Weights of a small transformer language model.
Architecture: LayerNorm before each block, biases, tied embeddings, ALiBi.
Training: a variant of Muon for these matrices, 129M tokens, 7886 steps.
MLP neurons of a small language model. Each row is named by its layer, matrix (up: input weights) and neuron, and shows model dimensions 64-191. Each number is 128 + 24 x the weight over its row's rms, rounded and kept within 0 to 255.
After each neuron's rows, "fires on" lists the tokens most often at its 100 highest values on Wikipedia text that the model never trained on.

L5.up570 [148 135 128  94 126 103 124 159 124  98 123 158 109 133 147 124 178 147 101 171 114 137 122 140 103 151 108 128 164 143 146 142 159 167 168 146 130 143 147 121 193 131 142 183 139 159 114 150 115 134  96 139 136 122 117 180 167  96 124 151 102 137  97 100  94 136 109 130  97 155 117 104  95  87 108 100 161 131 161 146 128 147 133 124  73 112 119 144  98 148 128 127 126 112 123 129 123 103 124  64 104 123 114 135 112 178 124 175 104 129  60 142 116 150 171 156 163 145  85 133 124 155  98 133 136 151 156 119]
fires on: " to", "for", " |", " not", " may"

L2.up359 [104  90 139 107 135  86 110 138 164 120 160 132 138 124 157 129 110 151 105 138 152  84 147 132 134 116 145  98 124 136  65 103 108  91 105 122 126  93 133 156 154 148 149 116 122 143  92  73 101  98 133 131 132 164 102 122  78 120 106 101 111 168 122 142 118 163 158 115 156 153 143 133 115 167 177 113 134 142 154 141 136 114 166 134 165  71 157 155 161 112  86 107 120 106 165 137 147 111 106 126 126 117 111 155 145 159 129 110 113 116 125 127 156 170 134 145 111 104 114 150 141 154 188 157 140 129 118 121]
fires on: ",", " was"

L7.up720 [119 122 104 157  79 125 135 108 108 157 179 111 159 183 133 134 156 104 129 114 149 124 104 111 106 101 114 110 182 148 168 165  77 191 128 112 105 145 135 132 130  92 127 143 126 104  98 119 118  91 128 116 147 122 123 124 154 105 119 137 128 135 124  91 131  94  81 155 114 150 110 127 105 104 122 140 163 123 136 205 137 154 162 139  98 103 126 115 161 147  71 140 139 135 136 153 115 119 112  83 108 127 153 141 135 136 134  98 146 127 154 113 122 133 143 126 120 125 117 137  64 145 144 161 133 125 140  80]
fires on: " /", " not", " to", "st", " ag", "ocrat"

L5.up179 [147 133 173 152 126 114  92 112 134 142 143 111 102 109 142 102 130 114 105 125 131 110  88  83 179 124 106 124 108 123  96 124 125 142 120 132 128 147 137 124  88 136 129 105 141 119 121 112 161 158 131 130  98 153 128 123  82 147 111 115 149 142 112 125 170 112  89 129 125 110 146  87 163 110 152 130 131 129 134 117 100 125 136 116 177  92 152 127 103 149 166 111 152 172 120 120 101 161  98 158 147 158 121 141 155 137 163 135 144 180 134 120  88  76 135 122 127 132 134 113 155 149 178  85  93  99 119 133]
fires on: " P", " R", "-", "amil", " inter", " B"

L5.up306 [ 90 135 140 132  90 123 136 142 138 144 128 107 112  97 138 127  81 114 110 109 113  98 105 163  59 136 127 104 127  89 179 154  97  96 145 129 151 120 127 135 168 138 154 104 130 182 133 163  95 109 155 102 140 135 141  55 133 137 104 126 123  84 121 173 129 114 137  93 130 121 129 118 134 143 123 146 166 145 130 131  88 150 135 136 143  81 115  96 113 143 154 105 127 134 143 136 122 111 142 102 112 140 141  67 124 121 130 127 149 155 152 138  81 123 172  98 142  91 126 142  91 145 138  72 110 174 127  96]
fires on: " |", " Go", " Mo", " agre", " Bu", "ion"

L5.up208 [143 157 132 106 150 105 142 102 170 132 111 116  93 133 162 137 154 139  69 119 158 109  99 143 141 114 122 144 138 108 101  90 158 115 160 172 129 116 120  99 167 127 144 119 132 168 105 127 131  88 186 125 124 116 101 161 117 136 143 149  98 143 120  69 147 132 193  74 171 111 100 121 170 135 161  83  86 171 107 141 118 101 123 110 146 141 119 107 113 127 134 140 145 178 103 127 128 152 100  86 129  85 137 144 115 132 133 108 111 143 147 124 102 145 145 119 119 101 162 161 137 165 144 144 136 120 119 152]
fires on: " she", ",", "s", "cle", " he", " they"

L5.up726 [ 94  89 150 165  88 119 138 102 169 171 127 133 154 125  94  98 136 124 117  44 133 122 140 165 133 150 133 124 131 126 139 123 131  87 116 109 147  65 153 114 125 129 142 102 119 151 144 129 106 135 108 133 131  64 181 149 135 147 132  64 163 129 122 144  81 134 177 101 123 163 127 136 151 127 115 128 123 142 104  98  97 124 140  88 119 134 136 134 145 147 108 129 158  99 115 140 107 138 112 128 128 121 133 108 105 137 113 151 117 140 153 126 114 185 112  94 124 113 131 116  77 144 151 159 143 163  81 134]
fires on: " is", ".", " found", ":", " had"

L6.up163 [154 159 134 134 134 130 145 125 162 160 128 164  99 114 122 114 141 138 129 164 137 154  66 113 131 135 125 133 135 153 137 160 101  85 104 140 133 115 170 150 104 148 124 152 114 133 115 111  92 107 125 156  95 116 108  78 103  98 122  99 149 133 132 106 149 120 130 155 133 101  92 112 123  92 129 147 109 154 141 102 125 121 139 119 167 139 125 157 159 122 138 119 120 139 104  92 119 101 173 124 150 175 101 106 122  89 154 148  89 181 174 137  88 122 158  87 157 138 102 130 142 156 115 119 121 134  96 125]
fires on: "\"", " P", "-", " Mar"

L5.up35 [ 97 109 123 162 117 105 136 135 125 113 133 139 113 132 126 109 125  99 106 147 157  93  84  99 125 189  97 124 141 127 116 185  93 102  86 136 136 161  98 162 142  86 115 156 132 124 129 132 150 120  83 108 122 119 141 121  96 100 145 117 159 120 145 116 106 119  89 131 136 119 170  77 106 118 125  87 118 104  96 195 163 163 122  85 171 116 105 115 160 102 147 137 149  99 114 121 165 157 141 148 141 105 101  83 100 129 111 111 138 139 127 124 124  94 125 111  93 104 110 142 172 106 114 169 133 105 123 117]
fires on: " |", "/", "–", ";"

L2.up386 [116 109  92 110 125 178 103 122 113 137  92 179  90 140 138 112 140 139 143 123 104  87 114 135 151 150 145 125 126 106  57 129  97 115 136 149 142 134  95 111 132 136 170 115  85 130  81 112 102  79  93  91 131 138  75 141 159 148 101 139 122 103 138 148 104 149 166 144  99 123 138 117 104 163 101 126 160 108 136 126 165 142 108 116 111 125 144 156 115  75  78 130 135 122 116 129 112 100 132 120 106 145 120 162 135  84 104 193 116 100 109 135 136 132 116  95 125 144 110 137 136 121 146 136 141  85 128  86]
fires on: " the", "–", ":", " 9", " ("

L5.up454 [ 78 150 136 158 107 111 115 129 127 102 135 152 111 142 163 113 117 110 126 110 129 133 136 132 137 120 171 123 102 123 143 129 128 125  88 119 136 145 118 142 122 121 146  75 180  99 153 140 109 100 121 109 119 102 112 104 102 102 152 182 145 118  90  81 137 184  80 109 113 145 131 124 119 185 114 118 127 115 128 120 174 133 104 130 148 101 125 105 154 100 117 149 134 110 128 130  95 107 131  78 113 140 148 161 121 129 135 132 149 145 156 192 121 122 126 127 125 123 165 134 116 147  82 141 124 152 128 155]
fires on: "0", "′", ":", "1", " 0"

L2.up56 [120 145 149 131  98 119 119 174 100 186 168 115 130  95 141 121 157 112 132  98 172 129 119 148 162 125 134 122 121 114  93 139 148 121  92 131  99 136 111 175  81 124 137 161 156 139  94 105 132 123 108 141  87 126  98 105 101 125  79 153 150 120 122 117 128  90 112  94 135 131 105 101 110 121 139 133 125 165 109 155 122 174 154 138  88 138 139 144  95 130 129 120 164 124 132 156 122 120 116 189 136 163 138 150  94 123 116 136 114 154 114 147 126 194 129 131 103 157 166  96 121 101 126 124 141 138 124 128]
fires on: "–", "an", " 7", "ent", ":", "one"

L2.up100 [105 136 146 120 131 190 148 134 114 130 175  96 134 142 134 139 154 122 113 143 142 132 101  83 120 169 165 108 180 186 105  83 112 106 136 138 147 175 185 123 129 144 108 105 114 115 133 168 119 120 131 114  77 100 154 113 114 129 145 127 131 126 105 113  76 114 121 161 117 123 127 132 174 102 146 122 125 157 121 116  87 156 136 103 100 129 136 157 128 139 134 131 105 164  95 151 105 114 131 132  95 101 138  94 143 115 114  87 121 106 117 130 148 130 182 112 108  85 158  98 155 126 158 134 138 110 107 130]
fires on: " $", " about", " to", " and", "ont", "ate"

L6.up477 [159 122 142 127  73 139  54 107 131 139 131 178 116 131 123 148 103 131 124 103 131  87  90  91 108  59 121 127 144 148 140 159 115 127 143 147 133 153 116 147 106 138  76 137 134 170  94 160 108 128 113 112 115 139 133 115 142 134  96 101 115 165 145  70 106 180 140 160 138  91 133  86 158 124  75 132 142 130 111 125 118 142 135 130 107 170 135 131 119 137 120 147 132 120 171 146 126 138 142 133 111 130 143 142 115 166 178 116 113 122 173 110 120 124 121 138 131  99 134  96 166  90  78  95  99 113 129 143]
fires on: " S", " ", " R", " (", "c", "b"

L2.up174 [107 165 131 148 107  98 117 168 105 174 121 131 111 144 128 149 152 124 104 104  90 119 167 103 116  84 154 137 159 135 118 154  98 133 148 112 112 112 133 162 139 125 139 117 112 111 118 138  81 114 113 107  99 149 149 118 129 100 122 129 132 125 139  95 140 109 118 176  97  91 128 143 118 109 151  78  91 131 114 176  91  89 117 133 176 131  87 109 116  98 141 139 167  96 127 113 102 129 152 153 131 103 136 112 120 106  82 127 147  84 190 112 143 136 166 128 126 131  49 110 145 139 136 140 111 142 129  88]
fires on: "ly", "ally", "ently", " been", " previously", "ially"

L5.up384 [146 107 136 151 168 131 111 156 134 123 138 123  74 161  86 115 132 118 122 129 152 132  93  87 163  98 124 124 154 122  81 110 121 107 136 148 126 118 125 111 141 151 167  81 132 123 119 108 111 106 109 143 136 105 113 114 138 121 142 133 122 142  95 133 115 144 126 114 145 122 116 150 133  93 174 111 101 108 134 126 126 154 160 106  68 129 113 121 152 147 116 147 126  87 113 161  96 141 127 101 128 155 104 120 116  91 141 153 152 117 110 132 166 140 101 132 121 150 116 125 142 132 129 115 176 157 133 122]
fires on: "ar", "at", "it", "ich", "iss", "ic"

L5.up340 [137 138 145 146 120 133 139 147 110 128 149 122 143 116  91 111  64 152 162 116 110  74 126 154 164 168 129 127  74 128 117  95 128 153 152  93 148 136 144 159 147 130 114 153 138 191 112 116 139 114  96 139  92 134 132 121 139 162  84 154 147 130 150 174 120 103 112 121 127 125 128  87 110 154  79 137 105 134 137 115 120 135 142 155 139 125 142 162 182 107 122 109 133 103 160 157 139 142 148 129 145 114 117 129  77 111 145 163 152 169 128 108  61 101 135 124 144 163 155 128 144 128 141 130 105 127  74 105]
fires on: " l", " L", "L", "act", "ol", "al"

L5.up312 [116 106  86  98 108 158 143 146 119 155 131 133  98 144 100 145 142 146 112 120 125 158 119 118 119 104 146 145 159  99 175 158 103 129 168 120 130  91 159 134 101 113 147 102 165 111 101  86 151 143 104 130 154 151 101 104 139 139  86 118 135  64  95 121 113 140 180 124 129 141 114 174 173 112  88 121 120 104 134 123 137 114 115 156 123 164 159 153 106 115 111  94 163 128 137 185 118  98 138 107  95 108 140 145 109 165 120 136 139 109 102 165 113 136 149 150  78 139 107 122 136 128 104 153 163 146 119 115]
fires on: ".", " the", " |", "iam", "rown"

L6.up320 [127 136 113 117 131 158 145 137  99 147  87 128 100 126 143 137 125  56 110 127 146 124  91 118 137 143 112  72 129 140 132 148 130 142 137 116 130 147  99 109 142 106  69 126 117 135  94 127  93  88 116 118 109 133 110 157 113 128 114 144 169 115 157 101 119 135 130 133  99 143 112 128 120 110 157 137 153 134 123 116 142  80 168 178  84 124 132  78 147 112 145 132 147 169 120 113 126  80 160 117 127 115 125 181 116 103 133 156 165 103  99 113 133 175 109 154  90 138 148 130 133 127 123 114 104 113 118  88]
fires on: "–", " ag", " elect", " iss", " (", "g"

L7.up477 [149 179 138 141 125 116 126 123 128  96 149 122  87 169 124 120  85 121 102 140 127 102  99 100 137 180 135  79 130 154 117 108  81 101 135 135 156 136 140 129 141 170 125 127  92 152 101  92 128  98 124 142 121 179 109 130  89 134 123 110 138 170 109 166 111 140 139 141 113 155 127 140 137 113 110  93  69 108 107 141 159  98 109 175 146  79 119  92 112 127 106 141 122 145 139 116 127 146 117 162 110 109 139 149 115 114 102 127 112  99 112 143 129 120 126 123 157 124 184 126 143 137 162 121 134 148 146 164]
fires on: ",", " November", " December", "born", " February"

L5.up248 [139 137 120 132 110 107 104 142 115 167 159 147 104  69 156 137 111 114 124 118 142  99 130 140 145  94 157 150 128 133 138 130 133 121 193 178 135 128 104 119 161 130 127 153 111 154 113 132 130 155 167 155 121  98 115 116 167 139  89 179 173 166 136 120  98 144 126 128 101  67 152 139 154 135 109 150 101 125  96 131 119 128 112 109 104 144  83 144 146 109  72 138 105  98 130 154 112  84  78 138 130 144 169 127 118  79 154 101 104 128 156 139  97 120 143 157 107  97 139 145 130  91 121 112 123  92 150 185]
fires on: " Fl", " t", "l", "r", " T", " J"

L7.up473 [138 155 170 173 141 101 110 121 146 109 109 138 115 110 109 121 130 147 116 106 133 149  81 136 143 127 161  90 102 140 162 125 158 141 146 167 108 138  88 132  60 124 122 150  94 152 152 165 105 120 147 160 158  96 106 104 163 114 114 107 113 119 122  85 146 135 107 130  95 125 163  94 148 141 169 151  95 168  78 129 182 123 139 123 139 127 119 158 102  83 111 163 152 139 101 129 139 129 157 120 109 159 119 124 159  84 100 115 125  96 144 124  99 122 105 127 165 139 127 127 127 175 109 106 114  77 162  99]
fires on: " ", " A", " F"

L2.up158 [137 138 166 113  90 113 106 148 150 134 170 147 123 120 148  83 133 137 109 148 148 142 108 173 109 134 150 145 158 102 146 103  98 128 114 138 113  84 154 119 141 118 127 115 122 149 159 120 149 133 127 152 135 133 166  81 131 126 102 103 145  95 129 108 103 113 142 100 124 126 113 115 110 145  82 135 109 152 161 100  94 155 141 144 102 144 195 162 105 117 138 110 137 103 118 150 125 137 115 115 100 157 164 172 108 166 118 187 117 130 140  92 101 129 131 133 129 130 123 150  75 120 137 119 155 117 114 111]
fires on: ".", " |", " of", ":", "M", "c"

L5.up291 [131 103 157 130 118 108  88  98 122  83 133 163 113 150 118 153 116 170 138 125 121  92 145 146  94 157 145  88 119 154 126 107 112 111 136 138 132 135 112  83  99  85 134 164 129 157 120 135  96 118 111 119 157 104 120 119 152 121  92 109 146 156  81 145 139  94 136  82  94 155 139 138 120  94 109 141 108 165 119 108 122 177 133 135 155 123 158  95 137 154 148 141 137 102  89 128 112 103 149 107 164 138 174 123 135 144 112 112 125 143 107 125  75 106 113 123 149 169 173 113 113 121 128 143 137 137 121 109]
fires on: " B", " Ch", " K", " L", " l", " "

L5.up576 [133 120 129  99 138  85  87 145  93 133 125 135 133 122  98 133 117 124 119 124 145  97 140  93 152 156  95 114 127 147 177 144 153 126 122 123 129 129  99  98 127 113 120 111  85 144  79 115 127 162 185 121  70 101 163 114 181 156 129 124 134 114 123 128 137  90 136 120 120 105 142 146 112  97 126 128 143 158 137 133 152 112 126 177  82 122 129 147 139 131 124 112 148 144  90 113  87 120 146 152 113 146 108 117  80 175 103  77 118 151 143  89 142 113 145 150 133 132 151 168 153 133 144 132 174 125 115 131]
fires on: "ic", "p", " comp", "or"

L2.up110 [180 140 155 137  83 135  78 113 157 104 136 118  93  70 161 109 128 115 160 139 146 143 154 110 137 146 145  95 128 125 159 161 102 142 125 154 184 150 158  95 129 139 107 114 158 113 133 170 155 125  90 146 138 103 138 137 118 132 103 122 131 134 108 129 146 102 130 161 116 133 154 147 134 138  88 110 146 149 151 121 125 132 154 142 139 144 142 176 104 152 170  98 124  95 181 156 163 150 158 156 156 120 116 104 109 102 121 158 152 121 132 118 120 135 100 134 110 110 170  98  90 160  99 108 121 128 147  96]
fires on: "ing", " 1", "ive", " few", "ty"

L5.up600 [174  56 126 158 111 103  89 133 157 134 134 122 171 119 111 127 162 144 130 111  93 123 146 171 122 131 146 111 128 112 150  99 122 120 139 111 120 137 119 102 156 152 111 145 121 129 105 119 121 110 160 116 100 145 127 104 161 115 156 100 151 156 129 119 123 128 112 116 182 145 180 114 117 127 125 100 133  73 117 152 139 133 196 112  73 126 169  98 121 129  88 112 102 154 132 145 118 134  98 117 120 122 151 105 104 140 178  87  87 137 120 115 109 134 113 147 122  90 138 124 103 157 139 117 147 150 123 153]
fires on: ","

L2.up612 [138 149 156 165  95 137 123 129 129 172 149 106 161 114 117 130 134  77 145 126 112 172 113 129 147  88 102 126 103 140 123 133 124 154 124 108 129 129 106 130 112 145 157 122 166 178 135 121  88 128 124 104 123  89  99 151 119 163 134 107 163 114 136  89 126 101 127 128  79 111 154 142 125 111 162  87 105 124 154 137 146 123 155 131  95  78 104 100 153 136 107 100 119 122 111 140 117  67 150  98 138 133 171 127 147 142 138 131 150 140 129 141 109 135 175 146  75 156 154 137 163 106 151 109 120 188 134  98]
fires on: ".", " Ag", " ag", " init", " elect", "oz"

L6.up255 [ 97 135 134 106  87 119 130 148 110 117 123 125 137 124 134 152 115 121 190 111 163 109 150  97 150 140  95 100 136 126 167 170 128 181  99 139 128 125 101  84 126 133  93 103 133 122 125 126 122 154  81 110 141 116 113  98 179 118 122 147 135 127 139 115 106 108 131 151 114 134 111 122 137 113 141 186 176 138 153 141 155  79 148 154 147 135 152 138 122 117 156 134 155 171 140 116 144 127 136 155 156 148  49 125 117 116  96 107 124 111 140 158 137 130 115 119 152 130 160 166 157 161 176 101 130 127 172 134]
fires on: ",", " 1", "ing", ";", "ure"

L7.up271 [ 90 104 169 132  73 149 114 109  82 115 156 139 129 171 145 120 122 148 161 122 124 140 121 166  89 110 163 161 136  94 161 114 141 129 128 132 173 133  90 132 128 147 127  66 116 128 130 130 120 117 169 149 123 149 138 144 137 126 118 145 128  99 130 184 137 119 113  75 121 140 166 132 133 136 145 114 121 114 164  84 145 134  89 128 127 142 129 122 104 122 125 107 159 145 136 106 117  89 112  99 105 112 155 184 113 134 139 110 142  81 122 139 104 145  90 134 152 124 123 105 181 124 140 127 102 117 129 131]
fires on: "a", "ru", " Jr", "S", " States", "c"

L2.up515 [102 159 130 140 148 113 132 139 139 133 131 130 133 127 126 106 138 138 138 163 135 119 114 121 130 108 157 101 122 138  95 121 113 116  82  95 132  98 148 117 121 152 143 142 178 111 160 140 156 151 113 116 155 135 138 127 100 114  94 138 185 116  98 169 128 152  84  85 119  85 117 157 169 128 130 134 130 181 106 150 142 124 121 154 128 162 115 105 115 109 122  76 118  95  81 124 129 137 119 112 115 151  91 142 146 118  92 159 107 137  85 118 105 141 105 123 133 138 124 103 163 129 178 128 149  85 112 135]
fires on: "-", "ect", " 31", "ap", "urs"

L5.up237 [121 135 128 120 113 125 122 120 135 151 139 169 125 139 160 136 119 133 104 126 129 185 104 158 124  95 115 142 161 126 152  97 137 156 165 126 127  99 118 138 108 117 152 132 112 141  82 105 139 120 132 107 143  97 131 118  99 107 114 117 123 169 128 128 114 160 158  99 154 151 102 130 151 109 153  78 126  91 123 145 103 141 126 101 157 144 155 130 150 109 123 167 145 143 152 138 144 122 130 107 116 133 148  99  62 198 112  76 146  88 105 129 140 156 177  96 109 145 111 125 136 160 117 141 111  88 142 108]
fires on: ",", "s", " m", " is", ")"

L5.up162 [128 127 151 147 124 147 126 100 137 140 147 131  88 134 129 138 115 146 112 147 113 114 138 128 103 143 187 132 149 125 130  91 120 155 127 121 146 116 114 146 181  76 162  96  95 156  95 114  88 145 118 132 146  93 129 131 135 126  87 123 113 146 138 119 134 118 151 157 105 106 127 127 175 156 114 140 112 146 114 156 126 142 145  88 133 121 119 168 151 108  79  81 132 122 110 163  74 124 150 153 130 156 129 158  71  89 143 148 110 101 153 125 111 134 126 113 112 192 152 129 105 101 157 135 131 111 121 129]
fires on: " at", " n", " J", " L", " N"

L5.up117 [141 143 128 169 134 128 140 113 150 123 136 115 119  74 166 100 156 121 110 120 132 109 172  98 117 122 149  98 137 129 114 116 147 170 124 113 100 111 160 144 114 116 148 110  97 142 131 148 142  79 106 134 133 100 121 125 144 165  71  87 134 163 110 166 126 103 126 138 139 138  96 100 148 131 157 105 124 171 115 129 112 190 150  92  90 137 136 111 110 109 121  76  93 117 108 145  93 132 115 106 116 179 133 109  91 103 112 156 131 143 147 126 140 118 198 167  70 109 122 115 103 107 192 147 137 133 137 109]
fires on: "–", " to"

L6.up704 [116 140 115 145  91 147 133 124 141 138 185 113 132 153 148  98 120  90 181 123 131 171 111 150 155 139 119 136 145 130 112 147 154  74 167 133 126 137  75 136 150 147 110 101 123 132 152 154 100 171 157 115 113  91  91  87 172 133 122 147 132 111 103 136 116 106 145 108 119  77 125  69 128  88 110 165 171 109 121 145 111 150 149 125 160 103 117 126 112 163 112 108  89 139 165 100 111 148 176 111 126 138 110 113 118 181 122 154 143 109 135 114  94 138 149 138  95 166 124 177 134 129 104 107 143 128 120 127]
fires on: " J", " P", " G", " E", " N", "ing"

L5.up528 [113 149 163 135 106 115 112 136 147  83 159 163 148 151 111 137  92  95  85 105 111 124 105 101 118 133  97 121 106 101 118 116 145 149 100 132 130 128 163 127 104 124  43 181 144 110 107 102 112 134 120 122 102 120 132 123 134 114 158 121 160 151 133 145 141 116  92 162 135  90 144 140  91  89 134 107 156 104 153 155 113 133 113 152 151 112 148 149 157 114 131 142 165 112 124 105 109 126 113 128  87  71 105 145 140 131 108 139  96 165 163 163 123 111 144 102 154  93 109 116 161 115 159 125 125 143  87 110]
fires on: " o", " Em", " tem", " Mar", " mi"

L5.up212 [117 129 155  98 116 149 149 112 133 103  82  99 134  82 164 118 142 135 137 126 145 135  75 112 152 117 190 141 147 154 137 112  98  86 120 131 153 118  69 149  77 128 161  90  93 142 108 132 127 149 165 122 129 147 100  88 130 130 134 169 184  88 106 144 136 178  83 152 147 128 129 124 129 160 127 103 132 125 122 157 140 120 132 123 129 137 107 103 161  94 167 152 123  82 129 108 105  81 130  89 124 132 133 112 127 128 162 139 117 117  93 120 117 143 155 156 101  75 111 122 122 135 155 135 125 104 153 143]
fires on: " ex", "19", " f", " Location", "alf"

L2.up276 [ 81  95 141 135 122 114 150 156 175 138 154 107  90 119 107 101 112 123 145 127 126 135 124 128 106 157 159 146 132 115 146 110  87 102 149 152 160  92 142 118 107 127 109 131 120 116 139 106 169 129 132 137  98 175 148  98 121 150 141 110 142 110 106 130 117 171 137 120  97 157 139  55 130 148 113 128  96 150  98 137 142 113 108 118 120 106 119 118 163 132 166 102 113 109 126 118 111 114 132 105 120 136 101 129 129 111 159 184 119 141 113  94 147 125 137 145 106 138 122  88 165 165 133 140 115 130 108 141]
fires on: " of", " with", " at", ".", " during"

L7.up693 [175 134 132 125  90 153 107 130 140 101 154 121 157  74 131 130 139 167 131 130 106 168 136 143 159 133 137 135 107 137 120  79 130 112 149 179 120 112  86 148 140 138  74 125 168 152 120 131  97 138 156 127 119  97 102 103 117 129  97 129 107 120 110 113 117 167 166 123 110  89 155 132 139 156 128 129 136 181 130 131 103 113 113 104 123 114 142 138 102  92 125 107  99 150 167 116 131  96 147 113 117 144 131 138 124 141 130 134 131 101 142 103 109 110  94 126 131 139 131 124  90 137 143 115 122 116 153 143]
fires on: " J", "J", " mag", " N", " j", " dem"

L5.up706 [132 106 158 166 148  97 106 143 123 143 128 125 142 146 138 119 118 178 125 130 141  65 130 126 115 140 103  77 145 164 149 135 157 163  95 153 125 146 124 133 166 148 141 134 125 137 112 106 141 112 136  72 143 150 115 109 138 133 125 116 107  73 134 134 175  80 167 124 137 117 126 147  94 119 128 113 112 127 127 121 129 124 172 101 121 131 133 154 130 111 133 129 129 167 106 132 105 157 130 143 116 127 116 120  50 127 112 108 119 150 142 106 164 131 136 165 156  99 105 145 119 127 154 117 179 128 119 113]
fires on: ",", "ly", " exp", " $", "ily"

L2.up101 [ 99 106 128  94 121  94 120  89 140 116 121 125 132 138 115  73 111 155  95  71 139  88 119 132 169 116 139 126 133 187 119 132 152 148  96 158 116 145 134 146 134 100 106 127 147 146 120 123 139 121 133 168 106  87 153 138 148 131  57 115 132 119 124 162 136 138 106 152 104 120 141 151  71 153 108 123 129 115 142 144 132 117 128 158 145 107 105 133 102 125 111 144 180 104 134  91 104 148 121 125  55 156 117 128 143 106 127 138  91 120 189 121 143 132 121 104 109 162  87 117 129  79 141 140 136 109 152 143]
fires on: "-", "n", "–", "m"

L2.up549 [153 150 171 135  84 105 110 106 126  99  99 131 118 111 143 141 135 117 108  99 144  94 162 146 157 168 123  95 134 126 103 114 126 155  95 103 149  85 141 108 135 120 126 129 123 121 142 111 121 125 121 134 155 103 130 127 126 109 163 153 159 166 145 142 124 162  97 139 107 151 144 164 147 136 106 122 145 126  75 176 130 127  98 107 118  96  99 136  83 109 145 128 160 152 142 126 129 114 141 122 123 179  94 131 154  99  95 145 146 140 111 120  77 119 123 123 115 114 143 125  83  68 129 134 114 187 133 141]
fires on: "ore", "ia", "1"

L5.up80 [125 159 121 159 127 132 131  68 115 158 131  99 121 123 116 116 111 133 109 114 112 118 121 157  99 125 112 126  95  88 145 122 133 162 136 162 149 136  97 147 147 159 149 130 122 160 137 109 160 156 136 107 152  79 117 125 143 104 115 159  74 144 157 150 137 132 133 136 114 112 131 110 165 181 123 147 139 153 151  85  77 181 136 100 115 117 142 135 145 107 106 150 141  78 131 125 124  75 137  75 180 107 105 129 166  76 132 121 131 123 110  93 121 123 135  93 135 154 151 118 133 147 120 119 151 137 133 141]
fires on: " L", " |", " m", "T", "L"

L6.up274 [137 169 115 154 124  88 116 138 162 140 123 131 159 147 149 134 124  98 118 129 122 163 116 124 109  87 140 162 129 137 128 107 143  82 128 173 135 162 159 160 119 148 120 137  88 144  93 126 153 138 132 143 127 127 115 133 103 166 112 107 153 128 156 147  70 149 140  81 121 111 108 134 138 131 145 143 117 156 140 103  81 194 145 114 134 179 130 102 112 134 131 108 129 147 131 114 135 143 146 112 135 101 136  84 171  71  77 117 154  94 124 121 125 108 166 130 116 136 132 136 112 133 129 145 156 153 114 113]
fires on: " E", " e", " le", " co", " pre"

L5.up757 [141 102 148 146 102 123 125 125 118 135 127 130 108 112 135 114 181 105 124 160 154 141 143 131 127 162 172 148 176 203 113  98  93 141 144 144 153  85 145 142 139 107 112  75 113 142 107 165 142 127  92 151 141 136  73 129 115 148 123 145 134 155 131 107 176 106  86 157  82  83 124 132 139 122  70 162 154 128 163 135  86  99 150 135 104 127  69 100 113 132 156 122 146 124 107 147  83 112  96  99  97 140 140 102 140 123 160 129 150 122 128  87 105 170 105 120 134 129 129 149 113 107 141 145  96 118 130 127]
fires on: " not", " did", " ext", " would", " to", " won"

L6.up411 [158 137 146 150 126 126 165 100 126 155 123 146 160 124 137 114 113 113  84 152  74 118 109 129 120 137 146 137 139 148 147 143 179 165 154 108 139 113 142 119 154 168 110 115  94 142 142  95 141 100 134  81 167 127 102 146 128 116  79 133 111  88  65  91 172  96 155 129  98 135 106 124  77 137 109 126  99 132 127 173  93 121 109 130 189 108 122 130  81  89 153 109 113  88 115 134 181 182 137  96 116 113  91 146 110 147 135 117 152 101 121 123 121 135 112 113 121 116 151 123 110 135 142 102 116 111 120 102]
fires on: ":", "°", ".", "8"

L7.up456 [109 131 157 150 107 109 104 164 140 161 127 109 143 145 142 164  87  96 148 162 117 100 137 165 127 127 145 138 120 100 114 123  90 127 128 175 170 121 107 123 130 138 129 172  54 105 126 124 156 151 134 142 151  92  99 105 138 145 115 150 156 158 124 150  93 132 111 144 129 130 115 140 121 121 119 125 187 125  98  73 114 119 111 169 138 132 153 104 105 110 177 105 114 129 132 116 165 147 129 127 157 123 114 105  91 105 145 120 147 142 138  94 103 111 124 157 129 113 135  68 129 116 121 135 127 136 105 111]
fires on: " con", " co", " pre", " sub", " per", " B"